config.toml
num_hidden_layers = 9
hidden_size = 768
num_attention_heads = 4
num_key_value_heads = 4
head_dim = 128
intermediate_size = 4608
vocab_size = 8192
hidden_act = "gelu"
norm = "layernorm"
norm_place = "pre"
norm_eps = 1e-05
positions = "learned"
qk_norm = false
attn_scale = 0.0884
bias = "none"
tie_word_embeddings = false
parallel_block = false
init = "normal"
init_std_qkv = 0.0236
init_std_o = 0.00557
init_std_up = 0.0236
init_std_down = 0.00557
optimizer = "adamw"
learning_rate = 0.000596
lr_mult_qkv = 0.4
lr_mult_up = 1.21
beta1 = 0.9
beta2 = 0.95
lr_head = 0.00372
warmup_steps = 558
schedule = "wsd"
decay_fraction = 0.678
decay_shape = "linear"
final_lr_fraction = 0.05
batch_tokens = 65536
max_seq_len = 1024
doc_mask = true
train_tokens = 900600000
max_steps = 13743
dataset = "wikipedia_en"
MLP neurons of a small language model. Each row is named by its layer, matrix (up: input weights) and neuron, and shows model dimensions 96-191. Each number is 128 + 32 x the weight over its row's rms, rounded and kept within 0 to 255. Numbers have three digits each.
A block is one neuron, or neurons of one layer that tend to fire together. Before each block is what it responds to, as a language model described it from the Wikipedia text at the highest values.

Description: Structured field labels
L2.up248:114134139140122133134133154160086119180135151140138180134124211094196170149085111183171098130142156116197058112130124083193197146120162154112090140162165118109140130088111182127160140148133124108106057157152108060095164165127132123182074130214100131153172113147141100138148145132153125131
L2.up457:191078071166148170095085177128157156122146119071092136122109191139144100121166139145083080120201138138201079134095085145141094102117201135145183156138126136155146167120138167115124130179142060117165147184128106139111135184147164107107157114142094123116120095124095112110155077151097121147
L2.up538:054138142098176160174097113135104161176179097116153170159128154140134103132108155156090132152119167087111076118143086151158132113151134125121136147148138146121119151132156082104125168144126107133156163127158017070125156179108108092072106101133162175082183140090216157115154150157203080172
L2.up808:109115071100175130163132129137079130123147087103091138139113149073119119116153141145113146172149136086216184122162078089181153093171136117148149200157101132173124179091161162126095129186147113105096078088102092130098134155128143099103097116125149148017155148092144112186120089157176157128
L2.up868:106209105162149166100132162113111123126137136121137081146059113083115103142142084145089135148148092135146138154172133123130139125118078110129136129111174116146127169079103186154194149126114141154132108144131121114052100115166159159140136153173114148119078110146129089159106089128133114146
L2.up951:121140120145135157139049145146115111148140083120110145108121158116167126101091104097139160179180121156160133088127132132131115149113175133141130153105140121159134155126184130140102143173148127161174194201146118160137109129124090140098129165145141138169165089106159126157149171162108099153
L2.up1106:148136113114148107144119151086120123145164154110166158143092219084118075139164096153152116136169181092144121110157077160132149100133130146121129180127116145112136121066107161109179131114144110136135059151166103107111126187129143098114079104231122183049176084111141112134106145201090112159
L2.up1575:114140112132183153111148129097091114140126085088134138149129149034099183142115133088035073094161142054098127137112079153144149141130130123145112122142121161162110173107158132193125129131126061114164089187145078075118169111140181116105111162142125146054101084050140056170098181170126079149
L2.up1859:116082168140148173144104134085128137155155052132127113167109146021108056139182130135136135181137184167118143109107105118188162161132164170123115121160127099132092109148076100157138148112118061121167123123139123066131124199099210167105133173165128156107143099111142136139144144148130116163
L2.up2033:077081103085123123115147127188086136131147111130129203154137100110102114154137137176159111080139162099154103156190060132157144072156124149124156149189102112169117171160146145134111135152110068085155156142133116108109140144109195094043126134164165147118163136070190131140125121189128109186
L2.up2477:111108155111156105191089124068118135157132077094202068108119164089164069121117114098164110175122143163101079108069109165155186122118171087156131061130124135170139175117166198056131139166150125111174103139172096107162152117131149129130096134166164105128158165057121091080122166160190094156
L2.up2649:096128125093171177145129160144116104143117105102125119152146177108115142130108158043168117115116156131164126185118097094204177100151124138139159117117129081086109114087180147101165126115106094094151126132156100142181106140169123111128131183203182132080152138072149162130176073187142063144
L2.up2793:111068106110126107167141125178139128113164135108082135153152168131120199108173149132186155173167148106162086189133115145163119120081125107156168088143198148152108153091162120100138138191152124137178172172145148124135152172119087124105141140161095133100103111148156174123122114079146088142
L2.up3088:097113102118115115156087169151096093143149090097105113121071161109150156115102144137093175093124146156230149185167122168178176093119120124101139155143109147089153170097161150123120119135151121117139047151119138091065088141073189134111213166158142129116162114115142095111124127188077140154
L2.up3095:130161092120123148118115125115101126145140118139119145132080158126132139145134153124122106116187195126136138126107130160164137120106164142142187188155106139188157116112132159060120171133154132136130162167126147140137125161116157105138186161121107111106126137072184125111185161200129111161
L2.up3995:072131173161124111176133162147102096143108130139189095155107145103127157190192136083148102178136153123219106193135071134184153111117152177152129113144136130111134159117167162140174147160134164106167102193164176157114107214144136118191140162190151125144150105076146147121108054100076129150

Description: Quotation boundaries
L6.up4574:166112096093139137072149134138154121103145173044151161156151105106096091103155142153133111085117093152125071144125132155152171042108143167132084103151176135104132080170149141138105142214111148111067042119104149171111157118141178091153068140116084151094090151101187107126123057150162170150

Description: Tokens inside quotations
L5.up562:131094115116146158109083176182125114062147127090057150097142120090134119108144132157134074099101101158166139132170115190173151096083128164134084094122158082106223107202118146117104067207086110161108101141081149113104132131155080109125081093027161118123093162091206138091146113156064129144
L5.up1403:153108138074140133113115121172161085086140108044174167120141166072127141101141134133134092122144136172165104149138072178152185067094168174159126155129136150123166114192090134118090090138084120143087091051121126179138113120149125083126062089071096130114121157075216086140106025127109183107
L5.up1994:166162074134137122123171152143152126151207100097174114088143145047199054088140123123138104100161137109173169107133146173182095137139162137137103162106109105095105090140166103125123166132072100179069143161139186185129141132118157144145138130182110131088140152139169112137129182155150053132
L5.up3995:156086166148203120000155107147117138142121168108133118123089171073084120075127142130124058127132113122140079120134050089173179122116147118139164132091128154124146134138161143089114106120104091111140108121159087148147154171166173126119092112121156118100086154138165167070126107155098103151

Description: Inside quotation marks
L2.up484:155117071098154145154124166168096076147138105109158133113077149078141142128170178089102115154143094086168133116134022145158174106176085145132144185133116103126167144109178184107123103128143096072206133195121134090116112179086205119095152146130152152070156133064102040125099142128150086170
L2.up774:130187060136124176142055132096158124126144087057082098132089144128081109198138120102144066159211186121109101138121110179170184143151150092116159182124095125174143133094137159090094151125145092112117125134126119126133143138132178113135094160161169105092151115142104121114151113166095135144
L2.up1088:154124104141124139138110133154101068098143150093130130126113154130063198105100126162182109166159158162181104163101113061152144077152150100166139139130111090120132072123165158154208136166122131169102139105098158074101155127115147111137137121152206141128148150125132141138088118158153084126
L2.up1192:085135121095126126166100146108135091109125100072166162151077172117092139139181098066100112118128167114168140112193060100151130115143164141116171172135133126128173120083091196141118153159156106075131134144149141065099130121116202097123104177195121134095165158076158072158141138140094124138
L2.up1202:164117107142161131107153177226136068068126136044185155144095161092136160089138130131089116097108128124137136124122125169167154086144127140143118110123126136104139133160106169117101133179105106132075091163117137113145117102120175090153120156093114132122097170109174119152014115148132091119
L2.up1357:136117086088168141137131170071144107129114147075151138163118144083108078087130133161131107116182099159117118061104101183184134090129118101155106160141124124107169109177114081089137171162122087128060135200139165165105148099176070148149087090111088144125141160107130139137051156134102107126
L2.up1863:189080112110130164137088142155134055068149108069129140102075135063111131133153134172182098078101120120177144145156117176174168059150108083140127140087130047091154135139102165104122155193125132116066126158106148133127137138157149061146126143121138110114142181149150139119113108184093112126
L2.up2073:126130108150140130092117133174137147086121120097097164119111150118081153172146113147138119130174132082150175139167096152143150062209164171129208207135115120115186135087060174134145184156161094109093102153122128093099105166114148099084129149120122126140185121108135119102122160170079134142
L2.up2915:057094162095144102125178117102100171131122099157158132143095147139176136120151152112163129096120174117112128171156129079125211127085177179121085199157156165110139128130111141139129166130102116060152159098123091109131138151115137136136123071147159112099136091107159089103085141143137117119
L2.up3036:220182094143137111111085121115152085060118139046124142125113112119136188131117128092148053072149126117132111060105132154148118047158167170170134141131113075136136068182152183142145127200127129148099133128163138149158166110136157083177098102101131092106118176145134136075154120139103103125
L2.up3561:186188090109119109161088152120134127109137188101082125166089145074152134089108137137150043148154129155155109054093110134180155128142118102139159103129121099131144122165162216092128137166129158122104142148148139165181127127142164090156078144089130084137098166105162115090096082193124100118
L2.up3626:149158143128124123108093141135162116088131141006111130149079130119109110073102126137152085154159114172121092129125117124173151052146173133130102146134097143116147065145100142100067113184125126104114159088136113112157145106136150105166101099123135114077116202135140088094090073123154133123
L2.up3677:167122075104141122131182137165085126114090107125068110117111146102098132078080123171133114175133124083135137209187107113156115188185150194125094145109100164070125145081148161118129136073113072136114098072137121103085083124148166130123102063179140150142153131138120147121219115148062166127
L2.up3687:120189094120128130125140160146115070092136128124099114136095135084185156131121176162139045120136145065147136103088131171170143194162153085118122120126170086123104130090135195094099145116111121085100111209181175117136106123139169132163132128105144126139116126146092120133133091170063123119
L2.up3947:199146124119137126099085147119140115092130126074117137175131134119115146087100143095152100110132107143104102102114121147168177043127172134149098158143122095086162102146116191152068124194129132136068094136145155152178122099148183098159048150062126112108114194128134149088067102123117145130
L2.up4406:171172114077141100186099131157147113117109178098116128119067134090121140123121114154142039098174128111122140067058127126179139110168118142159180131109133075103108096157137179119139115152093145138088135118122147160194132161162138108160132104094146089147117201103177115125111125175142101120

Description: Infobox field names
L6.up152:088193146087154148160113173173143080117185110141044064116085154131104148175118178104134123181116095083155090096129121167200156096096181157106157134147148143186115141133156199119174214137158054164197072145164108097148124153075183106129172103130212153077160154136117128159129187158106143178

Description: Infobox field labels
L6.up3275:097149136079108141159191124138112131094212070071099181148131140102095077129085197146157144129123120105199097104130119105122156172135114138088123130109108168166110117112200122120146142125075113161145186174076111150086091164103054124148153057121155099087174157119158106072099129143087124157

Description: Infobox field labels
L2.up601:117107112151165165106097126114107084121187132109137150149112154100108116152165157099088131128151111153159056154111122153169163104113108129124131155152128179138101144057143144203167101156134123101137140168095048101107176199151152111161110181213095156140088053146133138119168104120167159148
L2.up657:166121110092241108166096150142101151091128038106095109134122174090085150092136153154147145180125085085138057125137094118152185174152147128127091103132135133145164125160126106117113138110159123140170120151121164110089133087120106125093202136107098099151183112095097074198124076155102101140
L2.up763:121121192104180130118068149077129155137123169156106137138116162058145161149098147099137153172116151152157084141167078174146114143105094159130146131134108164112126171109058120152136136167151099136133121142149142101127199204135157091138117127240143122158143065097176146121123146147083112144
L2.up1065:121109156141184180129128114047103139101179101092178142128129166092107096144086117090101139205132108132166093118094073182155140132111154138148128079103121144170117106124137168097116115151157085110184122209110144064121144177148147111115103149182141128085104097098140136123160137135102127178
L2.up1233:162151122171142142096059145128136120058174106112164094096135127127156154217185114099172069158164143073184148141175127214128170085140110141137079163141130090119152155119142135105153132124144103111142073152146194037130122124159094096146054202175150177096139140139168156087137165140078123170
L2.up1356:133079171154142139165089194096105080184141159111151159112130147116104059199171159129118152139162145144123120123092086119152139113122139131106155133132113179202154128103136158094133179101146170132170155130102116068133106191138083110086167158117171121080116127119094073107185118158107115174
L2.up1399:133123085152147223110129173145092142143151107064147105126137158162082141112088167138154164149154123151146133174090149172129162086123112124146142102168141153119134165109152180129106158125132119113185124145148104139112145183154100132130128184206169121100111097091180123157118128147126108162
L2.up2224:113117136074157143148026128164118100130139123148196144143063141128097159163098134087110175162148157148143083138115108146141162111140123107144122078182101140103107111115162136150103159185132084124187084127147129096118140175083070098101173130102149133048128115133145108111131108131095128144
L2.up2438:141133158142148150088140095124099140133143049116121160115132171095112161179153106088100110146058125096144115114100121153152143098115101094140118130145131131120129110155156139113112163125145128131154099126115182122108160206107115121096158150139154132114113108105107174179166105104095120150
L2.up2512:103106092155175132151078184141095089103147102150133116136105145135131140173137106093033144186150136075132131106156126154161202107153115147119154110128116186082122152197092120158120117151136127144165119163119117108142189163154161133117147174145192159142136128123146026119124143172151111129
L2.up3005:101086151105148162092114128160111130122204093142158142155050176136061192178167152145130138118121123189103157144119187176141179097108142137124115164128102089167116129176186164116123133050120128120160082139115152096119115078154119112130142188164255157058133157110112092122140066138096102145
L2.up3416:081095114164134173122100135126120122127158093069102116142104149114101156223140133160095158190108127186127133182121161107181164179122121113123150111147130207158113152110177120142109108122164065125152097161155135117084126149108126138061180199162135142079095103096161064178119102159086139157
L2.up3772:094135125132163135095107106152113115105161085147171111152084118114115184155202140115084131228126135111135122132120140163137163112114143122129141137140148169103135173094194186075099130183151068093136081187157118124128122171176106110145175176176136160055101103110134117075117080122092125140
L2.up3781:065116105155154168098156154141079139120152135158217143158116145080144169152209142138165097105153143134141103104137110174108174125077154083139090195163132074189118135130155135179125156139114113132099127153166159098097132203093141159136136216183159124119105100060109123148130098115109107175
L2.up4042:116090164177180148045098161056140156117183164114094124123083132127122132150131117117122138185082129186127086151091153166138132138129157117103188151115134140141104148101094139098110116136129072149153122127083146106089152179154171155131166115190116106086160109163133110112172027070066155128
L2.up4559:079142130174179169102159108160138091076116113101098102115129140084107215182076201074107139123146175013167160151119107154112133092084091109121145199118135156122125165115140178132145136134136164124154072152163123113105202195072102125163144113119152129099145096152178150112121129130172114151

Description: Infobox labels and abbreviations
L5.up203:165092168167172210121115120140139118151114073085132133135160109099091158135103098133116090094145114066168128133089116102174164163123071180159143124113109106167106142174106178079154123150121057165118105122175119135034187154096125117085136144117077217083133082144142098125109117132153121080
L5.up2022:119136167063164141121145144093086151074142147165097142084112151038135088102132110186120112124148101048188136096185075140138079136143065128101153129132099134126164108159130128097094131149160120128136091120193163117111103143109115128151058094131131143051150168113152127181169148176159140121
L5.up3452:104138179162158142103146116120087099133127090159112159078103170103080095147101111133104092150151167095130090122157121096178145066086149171117136153149093123159167153211156121141155127098130102136089090100118110078122168141098064152109165121102169137110124180129120081143107162110077149121
L5.up4298:107119107111166129081138134152099137117163046179156118120052113076097186149153132136147095132102102089083072127111125132157110099088126118168141122121088157153117103142161152075134156119144025115158065098126095096113184159098139123083109122129123142161110160077127095135084105132199090140

Description: Structured-list separators near years
L6.up2003:116076090209145158133141184066108071169144104101099122091132175148153099123093188109149141155193154161087136107160126129148146074100150122127131127139037114131116179144117126159107090144098116140164098130119143155162152183172115095127149118110123108080143153143154119157093107079105094141

Description: Table summary-row separators
L5.up1389:114104120161149142113093140159137072098190128144105146153136211122155207169120117138161105098140194094175107147120094137181171119171029164113168136145152119163127148062151108129121105138178109125138100252129153146116101158141171127102166118149086129113079090113122165105099102101101123141
L5.up2591:142097093156117134153167153124129047060218164109110157154107148128089146135126087136134113124182134145088112068125130084171068125118178164066128151139105177123099124075127075086131071115138103135139163124109167175156110152145085146135149094126082145123107144149135109104119078123163091138
L5.up2841:112121057137159210135086162172141096069186113101130181090101223130087193076148178124100136148104165071174145104137111121219130097109070204155172136150124137110115133116150112109125135128107077147143082176123182149131123152101169076114145163155133085081125157132126087124095117094100127144
L5.up3608:139129125148157181112114134154140083112134107107207157073141155128085192129124154160071146108104160022135071117169097109222096153140159117082109151203134099144128131133151143114087103099116067116112096129123189128088148135137136128123098152080144119112153143040103134150110147099147136137

Description: Coordinate hemisphere letters
L5.up193:099143138158148125102143190097112111115132128122220137125112122128087072105166165111092172155187115127124108144123091160117142113144041168122153121152098128135140130153129105171120085100094111125160106121138142087155117169107129166091145156170157163097120158096141125109122137165092149167
L5.up2438:156094065168165131126095118146133079095136106142143155149115111087119103127166103176153112154150126102134116135131076130133145119105108139104129159125119190156126120119154107102161096110145128091129088113128132085150054140078105159114106127147120175129116112080137125087167118123171107155
L5.up2576:103080040157160179052152146116092113143127178154154115158084144099122080107137141208148103181106101120105174155169103165090130076123143133118161108135166078127087124183121116102129095125110132137159092092147095069118127131131131173100127121114153110160131181040118117107168069198150133164
L5.up2865:129097094188110154061186115148144077091147088176170137143106134062108126129147117140132139157186131103114053150125144110105119149137105151030197143155187114208131158129139122081144119109134098146118073124161113124124092142106092188122071085122154213115167128115113139147160084185140137171

Description: Infobox and table fields
L2.up365:112150044089171126142080119137123068074147071108096135106116127106087164089143078132146086159106066142141163202143125179136134079127038095168169126147093106098120165088140089120162127132148114125095055167152146103119154134109129123091151136146174149122114151054093139120093107152130128153
L2.up620:076061149132147127118116182134095113122132125149155156133130107108128138145164136145100102095070180217154113157148136144136110119130109071127116108144146165139136206179159071165106135159146119105112061173142139099113116151154097141107146175153139126125128080114111069130144106155128117170
L2.up736:091045100159153151126101096112082071142176051091190113123111165097117114150129085151117145078134126186111117171116127137152143136115092183124158111126090102136114176120101147082108137184128135138077118185141105107074112081130128147181138154128103179064124187133080055131139145169202135152
L2.up787:080097140117147122107152137167096121154144152099121126138132145095113150187129157169156125138104192101167125166140104131124109146112089109146113140156114140151118171155141119092152142148108064105073125172142093099094128123159113113103124188084124132112198113131149154140142104185165138168
L2.up825:108078080156150143097150120167068107106107126148120127143122140113145181108136090084129093105128129173153139209140116135189199144099084155146138148126173081126125090121203160137154114213147108099167137165152081097137156202122179100157105158103123173089104169137141074118111148128150122155
L2.up969:135104095104184178119125189102103090141172164116131114126100130140132110107200141163138098156224190106185117115133099153158113119158086138149159093129186100128123158077173109107104131167177146146169162217145147128120132125104114139130166165146113101143116130113102095120168140087120082155
L2.up1041:111130130195180143172026146127135118136153103117135135123123111129135136170139139176131082149102110127118080177157172052187176104114111097093098189141141056168163132140143136135144146150126164110106117140140113130076123133132086147150068164123125160123208140116111184137114105123168147138
L2.up1108:088056115151140140052085129132135081077152121128139127099104129074123153081167144130101044121156119119096112079120139146162120172147146169104186130090122080158134120154101116114100141125142104139152105139090110081115149104121114144124143092147170168110080120153131098129138120141127148116
L2.up1595:121079137120181104090068115138125128145155101061105147118123151152067169115152114121090173214108125116103110170132111072136196086115131098131193167130106141132144161078158180123180138181150093118175101183128114119110144238085128116076158133203164143042175125140136135125170095133092103131
L2.up1692:124058115110151178122149108125087101148154077117118108155102151140106083127144134145091105104141125159103148174135127035138135114101061142148146186128094126170128128081167158080143094069101131122136153114100128127133131156101113134145216070177142158149091098162088121157099111098186133127
L2.up1800:137112084162158145108096163169095134142205071160152116125093138139097130197131165147157126123081075063108090150143118120145189116113150073110127163142099096155138163180105137117127124172146106128070074106134085123074123175089164111086186128074177153108133182065149127083099086145136124139
L2.up2306:136080096100173188125101138104107090107160126118130161147099160100117205125162098126133152193140172145129098161137100115167097115135040149113129077158116147129111140154159197167169121230097101119170103157134127151091114164146140132127120178108175168101097146076150121112135134140077149136
L2.up2360:125140139114137150133138117140099122117117132082110106138148140105103140158108118159150124099152091100170130163115077137145186080117086142143152178155151166159153210110160120123173186158132121112098153120152106117044165173108193147103164094118123151108184106117170173190088150152165118152
L2.up2780:173141056107171126152079117171079110139177119156103123103117147044098108143158112107157092150128099133123152134111130178149157175107171176088113165127131161116148128145112140147165117108097076127124097138067154105133087105142139145151150151141096150089138132152124111070144115150121126108
L2.up3900:071089094121146126170137155188117153147144100129115119148096103086109110109211129165149091169186162145131104071159126125132134154139119130117088116134124136118114127137148157131158124096131147123139110207156148077137134098176095132133160158172175143107091115088142127107087061166132107141
L2.up4369:113107122111132181157107145130031085149179105074163145145142134133084076129180123182103124120165172125112072186126140140234119150100113119123168136139136205155137162120156106107102120126116134123086092182142143121105143151131125126174130181148149141063111130117084134130126097183145138130

Description: Infobox and table fields
L2.up208:115085105107158182152112137127075139154151055099115131117056112145080100155122107133143137129114116059121110173140112082149160130160130096106112102146100122110111105142144144222136133103121098107220123137134144163099069122119124136121154157108118136073150131143156093065111091139084128128
L2.up486:114126097174225122080127140156010109131121108092166163157130113105054110183163122173065117129121166086123135162110044128163128174159209111126139142138109150123137111201186122156119122117131118139114134186146079125148121142113123113118109174107150136057149111088110112094127107168085118141
L2.up1056:140110121145155235101091236107117103137168124152061141147122210156114140102185116111106138138148135176117153146123103120133164132108118126103111127151116181142127095139142088112116081076140121078121097151140097115123078168147110145086139157109125146109216121097112122126151075124131115164
L2.up1346:059089076134158121157092169155107071139156125124145122128130122128067216186151103128082111192109143129163097148152063137199163080133126116129150083146091140064150118152118102142186122140139138119155063133124101116123153143147141119137129151131136154040182150070108110155050127134165110140
L2.up1603:096080138109167154152160125152083107118155055129110151116105104145077117180182133139095125138147165162109102147122161112111208112145122146156114125139097132113112104154215221099123090104132125099145117196133096151058091161147130120162133180087201119009160134124086174109160049132077111141
L2.up1656:136130082150169165148077122128106150134203085141183146112113202092147160145140126179128115098124101165119125096161122134131137142092121136121130144142126153126116136138133125158130132115115116106094129099107136121123101164044168169130106134209132122102107139125114103129102088143116113135
L2.up1689:147091111154212179121128141086065141097157103130102146065096174059082080163167130137162089127139154158148103174155126156160156158101082167155185149132104101081168153101151103176138157146134135146079121100133103119091123120117090091145170159179126189107165118128107155111140060127130097110
L2.up2336:101106166152177172124070159139083105141127121103095167151111119105130155096112084126194116159108136147136086172156142130127135100090091107137137150088154177125140165131117093124135159180138135112072131135122112161092110119137178124102153144182128131136155171100138153138154196198209075152
L2.up2410:102158104149138147101087139158109091090142134127099105135115150140163161108143037127174043103131174108199176158155061139134151152130120166138142140164154123083114171107171109110154101126152124126218154183153119108125131142123157117116120167113141168114111184076184111138108166151093103155
L2.up2455:173093153096156135076167113091017141079174087177198161138084140134117214168096110089106143136115098069143114134132115114138207058121096146125113102121114133097148118129157229100149141165114124127127069167127141107077095161112156103106091157146181119070140121123132162156141105081155138143
L2.up2744:097198146188135180136105133237137117123150157074098161146122132143147105126134194106143150178160153173174130161181144138156146096124102225139154211142174206119121129050177210168119157144127103124131145113138121142139096162154166102125104171136149143074130118126109132166168126138090130134
L2.up2961:193131125150172130124115111114091166135124071111136158113122152089124054146167169155088168143134164172087137135130116108140186204101179122115146149165113149177110122151144159131128098108125112103087112095134162143122130132085143120115111174136120141089080145097099130128159042176124133144
L2.up3199:107149141143164125083163138158010115176118133154188162134117132086063129174171131197071174145102101105126128136161127143120134131091143119092194132142138052152120122098110133132129170074128117137147056143101152092112102149128142163104141185109100148124117132111084072135122163088077129151
L2.up3542:081108133127152172124126169163136123150178133168065136133134134128108198172085105157110105173112153111147111132185144135204177103091088116124125121163135176131148132073140123143188152110125138098161103143180067124143157108163105117116142177196097130115138097116122137114125149120139129161
L2.up4378:103054126129151136165047136123083140096135106078138149152111142113148100200143095136090121160114104127140115135165114124136089093168000126094170173112110105128134115091170075093128117122151144108126067147127153149127093132122102130123106110140199147107183166121098135147147113104190124149
L2.up4571:097126135133129112171096135099093121155131073163138130145099137141112124121080120115106078098140073176065131173103143104141201112169095163133094146186083131125108078100108206094082130078117091078120139164118098138142090187094138166127135071197081186044103100109126108088055132122118157133

Description: Wiki structural delimiters
L6.up589:075139125165157155119139125101070145148171180115168105102113145101114134170118191144134135135186081140143120152164148140156109040121118189102115121098136118127094139079079145131176157186074084084111060149155101110082103199144122112093100141150155193141144139098137094122126137182126093135

Description: Infobox field-name endings
L5.up434:084139205148155187080091141085125086127157079132103119155056085131124144139105145100152094133128161054128106184124143155179164125119121136114175135098136120164095129190187178083151125167149109072170103177151091089130074167168155081155171166091198138084102101065124161103150147123087103112
L5.up1741:161197133075164099159133163128125078113144107098106101106072082126099139139113127101107157169184143032146161124132087222147143123104143173128121136137128113152124134156195127143144098164140019151184091131146170078105109158171119116123188167111142154096168098161154065142129147155087128161
L5.up2060:150142111105168186128140126112089126155165085109116127130094090115147084123153177097137099107190154101098111167090112120197144149159098122096169139143122107121111132154147157100129083152140077117165103188155176110158141197133112182112154153173131130115091129067099121148115121067128088197
L5.up4407:155137130128162158101122214132118069101095107128111108140141114171055120159127139126136120196178129078159127057118087188110164118099156156139163122143080085150112155106157143108084127144123075131167119160147120141143085137133170114132174174116144174071111133174111117074180142173137102114